From a checkpoint of a small transformer trained on Wikipedia.
Size: width 160, 2 heads of 32, MLP 640 ReLU, 3.83M parameters.
Architecture: LayerNorm before each block, tied embeddings.
Training: 291M tokens, 4444 steps.
MLP neurons of a small language model. Each row is named by its layer, matrix (down: output weights) and neuron, and shows model dimensions 0-159. Each number is 500 + 50 x the weight over its row's rms, rounded and kept within 0 to 999. Numbers have three digits each.
After each neuron's rows, "fires before" lists the tokens most often just after its 100 highest values on Wikipedia text that the model never trained on.

L6.down275:493474651472516575428449478552437438572523420566481478464466492505509446586654502469469490493514535505526464507553517548507514525504507514541423589502505375491451414490421528501580554533478571555519555595544543531533530544483509482519547506493435414482511584573502439545495472511478490435488448492604468486522439507509475531448521485469378574462468465485485547518511464483420560472440446510484602532468547524439495565554456556563480504610553578521438471480520421526576474443455433
fires before: "-", "\n"

L4.down538:494401447522454501515482528416451555520526593616427524517541509491536599598470527526513440571452464555542515462497449480388506516471435490516552490525468470536497443497531505505465489500443459545471516424554464503551402435523559581537470564463450484529522553483513562528496501567501446449464501520497561500431399521450608465534477495469530481486445476504455550435495513605465512448453562405500379473546596461524515462514494584479590514385502524510528559481542509369433431512455602
fires before: ")", ",", " (", " –"

L3.down349:441436445511457445523556450430431509505508549501475368499499379383466610473479465460473514521536588514436517526463514537451435450463582517507552402510499502528520518496595511562494521500496414442540499401478523533506674489519508477493470419520494491421541539495483493453536595534574465491461536503543514505560534525512652520446499492484562599480507363449503480510526521570551548547523501500532529527445508519495462524547560481505386507486456469407440409473483472490496433468518503
fires before: " |", ";"

L3.down235:458487397579424481525508431485563524493503533492428569451452539601543609511524468465535523510454454493415559456473558537510569572443488433503543563524526522444491474519558464544533466486502504527531545481523518583418485521453408536462480509478502480565575489474467603586531534516491585465397542444455539480441456463498541599474476483451600503545466360504512488448533481416467471525460513471591475467334454514540447513536511539571510527464488436568517503557550458446488482548455389
fires before: "s"

L4.down155:549513531559497497509541503557541626469463436557508416567495522560488485473570425573537472442503499429560480515442446524506490574397472484399537606575497516478455477506480506524423464547386526540528435510570532545394452451532476469427409498514558562553454545502530532458417468483463484487449566573509536439511511493548524532424522555516465474471613410555501444507566527411433523542536456562504473460424452474504583539493604598576515498435539462556586510466501457473530526481541495
fires before: "|", " |"

L3.down514:473441443466584503508422470529489556479430564495512546559378575394452531468580473450549467486452481513518398402494489653458544447461541539547519481537469482571520468536473476447513463495541452585467408482400562528552474489498490473473441536488505522500513603527497468495485448455477598488449495480509546459568436459570530497509581486539484555629472469564538559545521511471544519580539627493499598434516527530452486528531489476494456547406481457412455436508417502470554461544463521
fires before: " |", "."

L3.down17:509454502490497574393525500490568411445487448406529434536462548552523555586508480457418593479601478409436524534483450524475569485394473469509470461526489386508494566509514524540432442480598555526530523490517621504509476493470443519533476534557462472533607462456534403459439406615496448481494539479411510503530475507438478519619532469544548492576525445495557467450557428515479512508552503522566496428541527522489521505434478517439507555474489523493535571494570499429506493526641445
fires before: "=", " |", ":"

L6.down267:469503495487487527511432561570536459553594485595428522490473472466533451541509414479483573451509480546552474504520543514497560540382532561418455496524572480482476557529480567545433533540472548413490470485536574527511582423480470595512430591479533440575453445436516421588430505569513443470447550420559459460412455559470528480589482511515484422370575534508422503497542403504538520492529560560467588521472529494591487427518444514545460483508479480502553547532549505492454468378527500
fires before: "-", "ti", "ble"

L3.down175:518397457492458527519459581466584444506616483438532507477450465631520552543520510467441556542478506516470580558338519507495586522419457565390523450495505488612614520575496485532444544552470535429502547352515509520532508545541502491614526502458509423486494518541502520552564461536457480488486533423461441472533472459482589523416467494515541545524409486508494547469531524520525488517479478480605463520535476433572507511510569351509522480504504495415509528500500467449470481508486449
fires before: " |", "0", "6"

L4.down463:464533527528486507458459544441501405484490527553459470529468513520478487549436468545487538491512498517455487474535413464415480506460474545427514342494483468521459624454481506537532526463544625516498605409562513553543502513487515522561456409538523494552537532499524450446454479503516522511462569541484444510545450473562581614386529602451559526469515547445546566519502527577527431599509428482416450522488456399523459555532529416548477514442481454415511452492589572506406460582505470
fires before: " |", ";", "°", " D", "0"

L3.down219:421509560458464496397534402408526480558449495450550424504512504569393468479515461492493508472518439523526468516478544526448612569462469491535462416474464510542459503497442514507562429533480456476529472466571554577555537543604634506523461416501521516436449460431405485510583470509556482486509570490461526521486545509554605519448453520541510490482475546409569512604555477520567538502567452380513569534411559587524536569432545495484518423490498504425465495494536519520507481540615471
fires before: "5", "0", "2", "1", "4", "."

L4.down497:443444497548491454477606453398379565489523502503507562472540505514564490576553393498539522418539456515474531474491462509391482498621533433436516459443555428511473481541466425499439525513528562458483532512561498639616433550510517559517491522549528443522474496461489464516462535582397518515573436487460465467516538544550530531514571556547542385462536414552486517449523502461451479519616584443516458419449589497530517485513525448490469413466510567528542441550527490504512476576474504
fires before: "-"

L4.down451:487560446527494474511460505589513452445459521573398479543455522497495516567546543489495553448503522528487565484403401476536544425490510565467525554528487418538593531578468510566530407472491513474431507458479613493419534590483450473508518509533548501562548395469429550530534406528511557486474477505473500604448472549429521588554554662510488549509433551524489554538511450468550517493564442497443515399550461409498436428496472472531466495453595463501474534431517534452595520424504477
fires before: "|", " |", "."

L4.down402:530567439445489533483472507552468505524504463486550537505557515510422443518517524472574526544397576437488588523594471500402498550564532484575452432492392562538491415504502487527458545533410416499533535549483467459538470446478503554497545492520527540409468532527488502550524428450455534562453468514473498437530457488475613460432441405499567641462545480411435575427494513537544465510504433522545474548531435548538552577519414533458596452468515463550481454645506484577478480502431500
fires before: "1", "Y", "T", "0", "e", "L"

L3.down307:475429530520467515476395533503514428591460564492500534438503489475514512557410568472437509542532511594532451508423492534464560518446445504471561442478508543486490597498472479501467588391427559494508494473469472517570457466554481452381476547476475553453563506461543447515475485483537470548482519541490468551446614528434465553437520503461530497569467490499555578574473515414495539452487544445509492525604539485495635443528533448487599442443588589454383425507521549619530481477550555
fires before: "|", "-"

L3.down43:548535520548412476527529414577418530477441485387488497540407579591522520514574512425486466466486591457598563406562519492481464482439536479486451491604536497507482462535526517479556490455508512534518460511553437512402513488494504527463577469445615451505502533575512564463496551495443570452478482494401451483379423456510557561503509443442494468533551444443450452545500526531465506436499549431576597610506396542539473472565497529471482528534489500448525502569541461484375510506451535
fires before: "\n\n", "=", "{", "s", "aged", "2"

L3.down359:514495457527399580460427497509503460508397566539497390500454482491456638522515501452543626517494515502463579473434558532419525525464535538465569462427492461491521471538462544503443556514490502476491491465423421477547568406421528474471476514457488536422558551525526446468532511567476477494499514506492520572561520512495573453431501441599540497459498441471516558371490485571494644544484573524480513507410584494516516570458609481493479444475425558461447469523647517462504494512516516
fires before: " |", "."

L4.down306:499521547526523517458466567514542488470424524476409496491517558464460561505532542491454625552537528537559526375449469441567552541564534497530501433505463459506489521530444400470543510450534457503497477508495504469405564542502544485394541469527537610488555433480481437559437457426505538524473461522509521577467487520452411516533489492423481438388440610483511499531472473474671498603544460553476488404473498414561470494570475503560503474338537539501503450508583496516481474468527510
fires before: "|"

L4.down129:397577448633512488552495478541497427531529499526483543422420413412478560547494533543489561513489499585427527630525417510555493466465547628553578472450501435473436542494550471538480492475386467437404489462491568437493606580495447525488489545478472477439440503493501510525544477455551480442482505521500463496501500533457453575452474453476536518609439513517529542472506538450490490497500418546538517494572451547489482579554530563586524462566513515519448485455401487532618477433435457
fires before: "\n", "-", "  "

L3.down639:536535550443406482423547557559511471475515468445407499376490575540484523529442555549487482511525506501629443484544490496482534416535473519550504453545516479464464587433485535544449539500580531497477440511484361491545447523489540516552503540458489517491340530598485513414499545473509497587543498560561546459430472514413579560497514544481494410535506522455580479506426548546512498529529484443498442441555590449547474433562467473468521385560420548467502436491486519517467469605563512
fires before: " |", "″", "%", ".", ":", "–"

L4.down25:538548532523533479553427471460470433425449549483484422557560411536428354441492501573531540533448584487507465485536440583609446526461475502470502484489455542558549531421511394487550566480490512533534506434516480505415533577482428461540489469519552508502483509535538526542529379490539586542439508543565524461403437450529480525501477431502488514524498488546462517512553490477478574518445487446361458424514499438540549474478508507461570508444531573535643445560534484529603448556455558
fires before: " |", ".", "|"

L3.down346:530513562392551560505553454555513506506409431592466545521566547488464474567564458457457383538511470567464481413554461410407486468614470490538469491533509510459463530486407487502489562590415600428512497532485472545521410572571515468524517596458494496444404530508509464540527504525422514496569565431401449426520576432419461450533569575499451499547538548481549431498427509585528521480537498482471566541531474498492518467513526482536447493492537511565374449452536498524528550487480516
fires before: "-", "\n"

L3.down449:584524466488469526531549546534572491455459473437523476505477444598495535432451505445487552457456392580553488511472579465454475518499582508512511484506450603577594528501554537452499461556458446389511499416600532461568556549644463477559521574498544455466580516537579531433459558571506502451547363422482494468503466509478538568448594441542478547478485460516496473495494511572461530438489569538421526490510524413540493492489520454422452464509475472487480429439537465529501605418456513
fires before: "|", "=", " |"

L6.down438:501538512556479529556413440448552533523498456587523489551499520568541565614528422452486472410505487510483565453488493468397504567547479542484605520577559452475465412453541426505572495520456513512451514527539517568455511471518392445488466588520448463415378523521546536576499502491405462424546492423532426416483505481592405568488497471447515510518504520487513621551511480521480427537464510502471614514452438534572497546510526495586484497590483514488406450601519557488467514504488476
fires before: "-", " as"

L6.down236:476610508455472390395545457450529525456550451509469437473499563591569431406526487577567497545508466487487597508549423472503510424518451453496453453464551474511439450431499553462535511583449495489474537560523462522488531569429495504519518564551521443465513501528511499474490469589525491565511513409543430526497493578504475466572470560557454451442549433606500412460564507461500584549422636520502493451411516425495542484523486513483523451372524639459539497547500517440484534500461512
fires before: "-", " |"

L3.down618:518467558535509516484551518532514577484449556489471514462472599499401551440534425513429471495508493454433564538526527561544431448447494423598456490549553577476497446452503492476491461459473520502506498474407477477366468504470466496523509486569556414557472532483523539506539539454508575410460434492439402481516483427440547508576460438463534468465471460549448469467543497464514555502385572484513535536463382542516478526628527565520509543492510479607460503585525632458422511630525493
fires before: "s"

L4.down625:477439477481527546429533483591463539600420428614522486476404430536450452545515476380478457536500494573458493547546484464521419560532517539586537476505475486530461542494501405480500578522492506553445450429488499513426514547478513510560535566519509531436468577450544461506439495451467457558438504473494512490527530471518532499539590518418516508441503437624500470464407475500433511506600487433565603552523489600472513532520501500519487498593535413551361506596449478531547489466426427
fires before: "|", "-", "\n", " |"

L3.down406:550525511375549497518530481622530490531493472393488526535474568596500484504575507403544507515508591410513425459525436517454492532498494486552401420466499494476472434510462436439448536560571399491477495468467519518507426459473418499467490539561499509450484377469487580592418571499507520498555511508501572439585482447468471547491450478542453480488483348506531528453461465556507552458479520604584521434490575496502467521544518608474517546483491587555572494552507411532479559518519476
fires before: ":", "=", " /", " round", " |", " place"

L6.down327:538500544569547498488476446526516495502522496444509419579538523466492502487527492455527497419528561510508556508387512499519496489580524446533464569425608505462468437466576467431552473537511602505474478567529519509513502419450553518461532492584493504481503501512511427493521522574462509478532455419462402481434500582520417653601464505498573514464577525494525500535491455466506453564458427510495546606391510440536571489432462472421524522612510416497428403530374479533527590530474443
fires before: "-"

L4.down122:493543507563437575597466493512451436429512429532519511477468518534490465536474554478540522583438515523589469488538501572460590522531491471404481469455423442530531549540538509512509527465408450525473523425522479466543498535571469533614497497564531551508550438539501489527583494485484439507492488472537543357523399390597558547447543484403577502510490348399459490386472536507514492529409410421536414497464510478572526530538529534493527452441439553442503478456511480511517512480453526
fires before: " |", ";", "."

L4.down302:535553510499457499638543560565470423454574529457458454464471521546552457464528471590532484446622460511498581430571479473479570499566514460504542539445608453485542407486493457539455475510515489477484491502410443559569555489427475490569475590441529459486436451470509594545439364502544491511597416494494420474462450595452521523403548539549471487508472576471484588467571434561518545486499439460506535459506496521417507443535462520541483394589484488495460435480560510492483549498499500
fires before: " |", ".", ")", " in", " a"

L4.down227:442459529475393518491440597558528477559507460447535522407568490438500456607464439531583474553480501411506578469551483479471546601402445557581512451545443499529517635496522544446481504486510442470554456480388512443408475486428488561438500469419514507468495503570498577470484484467586472487466531449581526615484484483475594522546509521529486585480534523456530564492587505551586519501503487443487523538465440546474573514488520411434527510512485489578471417544514503486589464422442518
fires before: "1", " 0", " 1", "0", ";", " 2"

L3.down87:568588491463406486555440564495517440445430441508466366502527508450507555512557523491490582492580479547533583482524435500451465493488443531435574511605538498531471445507522535400525498544487471354516514494578473457427520488457536456501553577419496447438479521537584514420529528476501555517493559575444407567485521572477530509519566558467549546439449509488467523489436551524500638503530470417425479448489455511489439486484466485511461474498528515510481461463557522470524556328524575
fires before: "-", "|", "=", "The"

L3.down316:555549529478519441528555416408536507459535486497526428545480569481463416452508491480517501537485388496525504500485489551690447486486454574474609498590525553561430542452498542537501463472456451482556457473507532551498456494494551516464568548488429395482522510594411503421518591582532555412437413467499604483469447570454544585515556444490473502442494458570474556448530474476484571508566580484457472493419496499535528562546521514495532494417526518529498378545494485562510562504478492
fires before: "|"

L3.down550:480519458540470526527438500471530455389483530543384474558459497491432523446580511502495530567432431479434532528512535546433433520461544563476497485501489539504526498493548449467566542556511494570484470452432495484549527491472520458528496543478604523485487593521569550438584377524467599559444477477545526467472490459545623562443493435547506530514417481417445581498554487594515563592490479481546565542431502514495531546481596475546439511433402487439512382570529469384444462496443521
fires before: " |", "."

L6.down633:496564451457478460480540473538543478490513519521580578553602408493527496531532439547476535428504469563461518568488482445480524479500511518477542593616565479495521497558484456450445413505598549471567551465562519557463566451536450488524424545601528524567633533575483549521429492542444449483500482447520572434378519488489536508464580462480434486499487454430564487476540465471515489571405499409524454449433389452577454425534569512470506456469527554576559482501522506525401503497438442
fires before: "-"

L4.down188:532538525481508570404383529405451511483419432516567454444521506452483405484499493418611478469581583492439566560534432522571442501479471542565425443489509525498410570534537476536505403511470457517561478485539501464533430510472439501518459502505418563544532459480597544425491415495543485404521554497497445463538499539544560454467559468528498520448449507469507471497588467457481496467568540463474489492493575457402560566506544589457519477516521545608432430563601515490520553394484504
fires before: " 0", "\n", " 1", " 2", "er"

L6.down465:588507553470417537588512434482558566516541487475541540591456544491503533536552439442406564516495412517502524528487528460513500513680445461425420437518460524550485413549501483492562498501568524461462501503551528449516525443473531517479456579531544460461573544471465477416522508579355546475574481426553467515543448512422529480662466474526442503513451498460496437484479431502546458524566520513437532520501437544444541450510566482471552505370472488584464478543493544490540424526472475
fires before: "-", " |"

L3.down233:573508477433475556419481535500633555459441475455464410481494590514506537515530538486476563448476412555553516415422516444431400511465541584533484551537458575511476532478437514467486490437454560422456468449460485470548488573467465503541535558512519426450572604524553501519476467527478524507458378547498548535524574542549508559484578496498466466477523520510583514506589489516479572424566435385400473437565498399582536506494445587487483546599469500535530534437528505485455498436485512
fires before: "|"

L3.down192:521382541528474514512498555504435443466466450466556447468504532524506496516510579518432577391476464430523549448517564453496469595401469569499497470541496552509568550519476588461528411498547558445436500420395481548421519557474490488464441460520455539515595449544497409495557550446584546600427482534564511560556571563513430526472450515473538569569526506394495439542516473549544439511572529529557489531616473500449444549512470525571466581512405447453490487508529471450432478537476476
fires before: "=", "\n\n"

L3.down210:531463480535407517489514522489539503420492542489442525500504527529533522522453520522524570563425460528501548571470464488485506452543491499499524486559511498489547580507622544554434548513513520563414507391534517464512535521563461524586501487464507457611461449569512532427514526504516515555534507429531497485501428442548491604397518505525366526478474530485468467461556508569596521366527515416590500530508524458537492564517510462461360532454435453482440337430440447404494449524501430
fires before: " |", " the", ","

L6.down292:444561451578536455480474470685490470548605562515527526494482508538530629458601472476458509459485548562533519510514440469499477449445544521503514376460513526456489458500517456519506518427521509501481525552467535480474562466540561444485555451469453432519575418512488460520485456521581528391438510481559413520493551478540507524499460565524459448506460426465401532520553368600510516559500435526543526471509526481476538514502429399512461471541548494406417397547496432483498546562490589
fires before: "-"

L6.down416:572581458535461530501546511512544554554536595500540462530485497541517497527505503450506471538439595387487539457476449529534457514492584527409420452583586537461464469516541557549431523462506527461550521456496559531478491462436466491528581505486521507573527455497496527560457505421500444532506434475573458399415491454567489442511432531542454500428464477518436547495496472513403560490477515528486450487623429493446480556442411597482526510513449622611435434568566478450443561429530396
fires before: "  ", "-", " Swing", "|", "\""

L3.down494:504495437518497543544425564440445553454485488527460544551552486423497538521549493534459405524533555532502474518435549537399496456519534557493534440492497530545512446410488544543494547411532500561548528520550489545565420484506432492547480504494531534396364503511484534453506558539433441459469499416456554525514407493452498502593500528414612503489471578483510568441519583481467427522567491565442434483493536428485530565507527540541556590403530417608450447465499488504478394524375465
fires before: " |", " (", ";", "\n\n", "\n", ")"

L3.down80:430494630543490509482458525455481508545538491513488477465537472539378502494524431517474516463517539463483466439554467461513612587503475585527521571503413538538522551502503543427561537478487535401447485480567547581548476546508573529556480454473509521516477431451409541449488391507464465598513492550394424583491493497484537439429540533520416517508482547465573503534553542458603541410526473375517478545482485485548509547496567565489534391472537472416403419532469466462470473425535442
fires before: "5", "0", "1", "9", "2", "6"

L6.down183:497486620509437562514460544543452462501509502547527489579510531432543524525423559598527538490556537499442574476529495610507472568430480538492511511505572479513457493460456558494458564461442418595505480536530500508473421521496410444521516604407515419459540509498569440469493548547534511454532489579438491550394560581436432587505513464581374553534426583495434445467478573503477573451492524438579518487504433461508494545524438537507557492539487468501469549443389449499486471412506557
fires before: "|"

L4.down231:491507553578480447487441513507505475621463485548573561517587524448500634551558477520493437528595530576462461556478467591453500528533497518539424420533489504400484379510489424470535609532471506528515543427533496580456457502527531456543537493515555512416489529513459473512551493534378528473389528505504486514457521471541485441415495376435472487469491439503495567446513497546468448469497534490569551539500483469447527565544565534533486541538465476484392481478600463519358508478433432
fires before: "-"

L4.down182:508485472434483464554561651537508431395454486469504436527515494544498513461522403407429547390484474474431459519525526497437545514569446498510487460579521499546565453505523411500533466566533503440598568442505579476361570481593478413451455517506463453450547586533476434442448536474558579466444465448456531512604518517409482566523512402563570468475569419550506464487426526563518497504461489533469454466457523484525404463506494551442536511515505475514572528528569497468498505485471526
fires before: "=", "\n"

L4.down330:465435512504477456536506521477438477422543542483529491469586482505426471496509546548564502578470566408515550500530526556426550475512485495477516490461550448493454413420423583509546547525445504455553458513476435532578575395422599487488486444459523597503479521565520533450561415538544558530506545488523439516468443485549567524491499398567546441479462534451515544432486473555501609520505481512510488556437540541509481521495454540548610400547366538463555487584648495479431483443497564
fires before: " |", ".", "–"

L6.down377:559407573513518493422409427457494479408508446502541523438574541517470491639408558518466483615513498464522564516421530540554559547527524452477564494458484521511453494472514599425465479483565489490515477429524651466566587533550520540485540437444476553440451472555423530460480486529509547503546503417493544502534504484475544475557425454502451542467514491529497518534562531554559562507482535389385550582481538489515495476505521505466459499519480561481426370443442452604516480436544525
fires before: "-"

L3.down54:522508507502442522513421382596391470528551532524562504535488498504507490551515540486493521514496550570564456452511453557475500379509435399521473448462540439466444425434602504479547490532534554466437505434532490523572559592550465532600531565520484539518581504515511545468482471520533453570442447489590464466499510531498491437559401506445478511556475534472430508458470415521460487444666487468440600518484501517524526411433481462406502506555435370460508495492534427473478554543472473
fires before: " |", ";", ":", "+", " 1920", "-"

L3.down545:510513523424453542416498540526492509423518395489377481531438499538482513503584490551436415484476368469503460472516451512527500525502501610560564488518446515431469398501496614506526522585475431510591485436524478484431485520402433497515550558439612413503418561566592523494538486441448500545440478472512459428571478464478568516529519471482448501491484517522536588534448481553511541428479447515525508499507530419518522533606428459504478439544535483612491479403412510505486470461557535
fires before: " |", "–", ":", " –"

L6.down549:419464602451542507552486381441573514502578489427502582507486401576520558445512527477514507565486537499522506350484510500545527510555414441470534515428562552480448439461457441498521521538502503500550478422483478629502498420448544493469539400540467499507462543547491477518487479557447450560557445447527460475394434450442487538552512484570480414436462500516492523494598491487434510474526574553533485477479555442488427451502500505427509485547509695497511523589473536523457525504469551
fires before: "-", " |"

L4.down103:465502445508382493561397544568524393428515596551445449478533492482449579444523503558600459526444468487501549462483519498475575434513442446491483601438513372508517471468457491514502557495512520522502495483534443479596440484478499544544488485512458535497563539478503498354555434471543576523535472499513543456505509470459557520523471478526600559473436472443419606440515524497465537544546500520457525515402545599521427513543551477542553502491512535489410405653532526477514470547423525
fires before: " |", "\n", "|", "–", ")"

L3.down83:505438413520528521518495502454469520513550524587361415541516445488396580541544533448510525489383426507421552422492548504437467482533475426472523505517533531572507517481485447473473539472529428564587468448494523529520486541427538433531431504553550460485564567460496463486490461546524518504435458468475597508554510551580581551445560534489577458482456457467495512549505578558636545562505488464432554542475510475471493570424622522503433548468482434406465502447495456375534451549524512
fires before: " |", "\n", "  ", " −", " 0", " 21"

L3.down8:556509446535534499460548536584478538632470462508531544493513445456459531529501461440514427521507461496407500508556505493476420480622514514548521425567570520405439547526449442464528556603434471549494520428469444555581585549430516482545510537490463535400409526546416526526580480484435497513467570493491419498525544488463478464508525565429565380457458551464459474457475490506474468515509440553442516556494562562446436511558502455524478583535544494475359521566545538595437534459464460
fires before: "-", "\n", " High"

L3.down275:500458501439478496441459528526461465512393452480492488507472460547531603565513496425551576506493438451530439487500527535524527451514520473500562480473541613589572541529545549458496554466519560525414580515598488533486467501527481506627440551539460481576575480521531460562547509492580499469473548481514484552519487484536525507494500413542550597438523424494513502525542382490566480449415509431500488468458552469435585621546457435548450492477494528361586490508514411460443524438378560
fires before: " |", "|", "1", "\n\n", "\n"

L4.down519:471505550432530486492531451530512537497463486567496579453442440394471530491477526463484515560516465458507447459445467404456627514455479544562449563461385464523479520503468519555541493551441516511508528545367556514523510535485551508450514496524572482407414499613529508459554462547531526520476545445592532429453475495500573440580513460446471523572541585500525446327538474534502454578567467552396647497561493397495532524522469499510477482467509415490483470532537470507440476501521542
fires before: "\n", " 0", " |", "\n\n"

L6.down188:501475428522472499504539502547576545540529581485571469475527525555470446471549490479568522492446528515465525489533532537492462458477441530462501579552514523579440491509537425427400503539491483444460562465567515589478362471561502555506534447340478527522569505518571529457564517521473535431443489519531480549450471453560542499481516538494493524473421493526476505535574529514450412515399510464506485543418433442518526455574513415547466520595440402622514638423534441425526504482423572
fires before: "-", "s", "|"

L3.down251:419471487577519557517458562444494481447494505478404536482444456495477518511532582521506462514399428504498436497507497582471465462476499511491504511401484537536515544467447447487580494427466481609518518556407471514533517571406416494511420514517578519443472518481495466487545396562548639528431453465503560483496409481647537559493486461570488461566381508475522533544507525557577508540450429484458578473540505551497545511467523520579436454518548533453485376493564558451515468598456513
fires before: "\n", " |", " .", "|", ".", " —"

L4.down464:535433535616531459560521445551406437518510455430520589445537470482479479549462495548429526524479499459508468535514535545543460514576537595410520492601571595436456553458459456525416469514517457455498449505527507475480552506441467462436508505498519582509475548545481561504504532484516544466509440499480519437517457432456512498602531493521443476513497476515479544541452568430529447571529484450406512554485446573546518581527467483492482473513362495519423379490546511556493502407363661
fires before: " |", "\n", "-", " Ref", " \""

L6.down209:502538486549500492618556430439576488508356460576551468546485460499537483552464463516459505504545444572473552486557558338487450467502535492524537507405523477535511440543396554554604484516526518509537545459523521533530566512486506497541609530524474559486473471474489583484476495587387546457517495403434445522514523421496455477485528508443462580534503516521472483492486492466631576523513494469415511467448544411493449478419538585545470552511465452525476351454452487474528485513525574
fires before: "-", " by", " in", " to", " on"

L3.down294:454476413577498492415514524521551517582540595506631471455509413541376565466504555457466433471454561461508571507467471497533505427536503500544562458471467462427446598522550551435581514526539563431432511564449407541501429548397490523499449435546487539488535473538501466516587421480481533460422482524477524487530534507513519457549499563471507472466467486463479497500558493516489496492532457464429524615548402533555460478522461422578587454470581470461520548517557614623504474521478554
fires before: "\n", "-", "  "

L3.down92:608381520450517614391493466404585447530444479475528487492605508602503523489512426426423496491427493436489568512530489520467515579376512536476471448549496520456566531568516555473424489512448483469477525445465534475562431526512443497604490553496471456552441525510566494450503470484488513525524509444542493523558474468550547508592487491602496490490498507440538513470581469457565600417610463455558546448544549434485580427495515445534483517444492631447460486479567530462462501514504488
fires before: ":", " |", ".", " /"

L6.down612:481478489545435446519496467511506453538459403558584505594502436462539498550629495587397493565519421499482477553512557513541609618494430502589449398562495450475500489502483434450606445482597530499506591534460542554467474453479335499489521409498497461487526540471512525472457506594428438452544455497540533526526505502575520461515517505556494578489454545440514438574510441414482500463476507444552487568498419504535547534521458508482497472505542515598582547490533417445521512484484475
fires before: "-"

L4.down115:615553496520454501532542517528376510603432553416528483448546455504527488498442542554552501481498508414488537473518516507490516555508552470525428582494611478440425517507473507482472501588486447478557541498554510531471499405395518503509509487448585446525524545473489532547426550518481520539483577474580512429428589437531491431516506514502463587455511388484543453496526476425465494547418503519589444533485421385470446542517532619532569430503460595536578460550517508527553573482409481
fires before: " |", "-", " Par", ",", " (", "|"

L3.down458:594531527419429488467574536503518476533465428471546420499536627508494457566546459462472596430590393548480535447418508499493448546445480563482471505579488565580420411517461438531514419542465446442536489487523482506353496540473549508528498599501474344455525581523509593448467535563517522511468476493469527481478514572519486567587556512422448505455532464558533489492511498499536543494617480423402505508478470446530483520516506516487538478523556510516518471440535518530511522367514515
fires before: "|", "-"

L3.down518:374472504501478501486531426500487541448494386540470510501511414535523474539522484581454515513496477547510460499531491499406486504526494484565507455439421442470585511484529501503510498570604357498481472586448535507512400548504624472536547567430510510564531488521431540478446624537520476476486482494538425536506525434481461487500619606563470441545589537535515455445567475539428475480483553474512600458575509490453576496481457541485560521371567456592451452448469511458478455492544463
fires before: "\n", " (", " 0", " 1", " 2"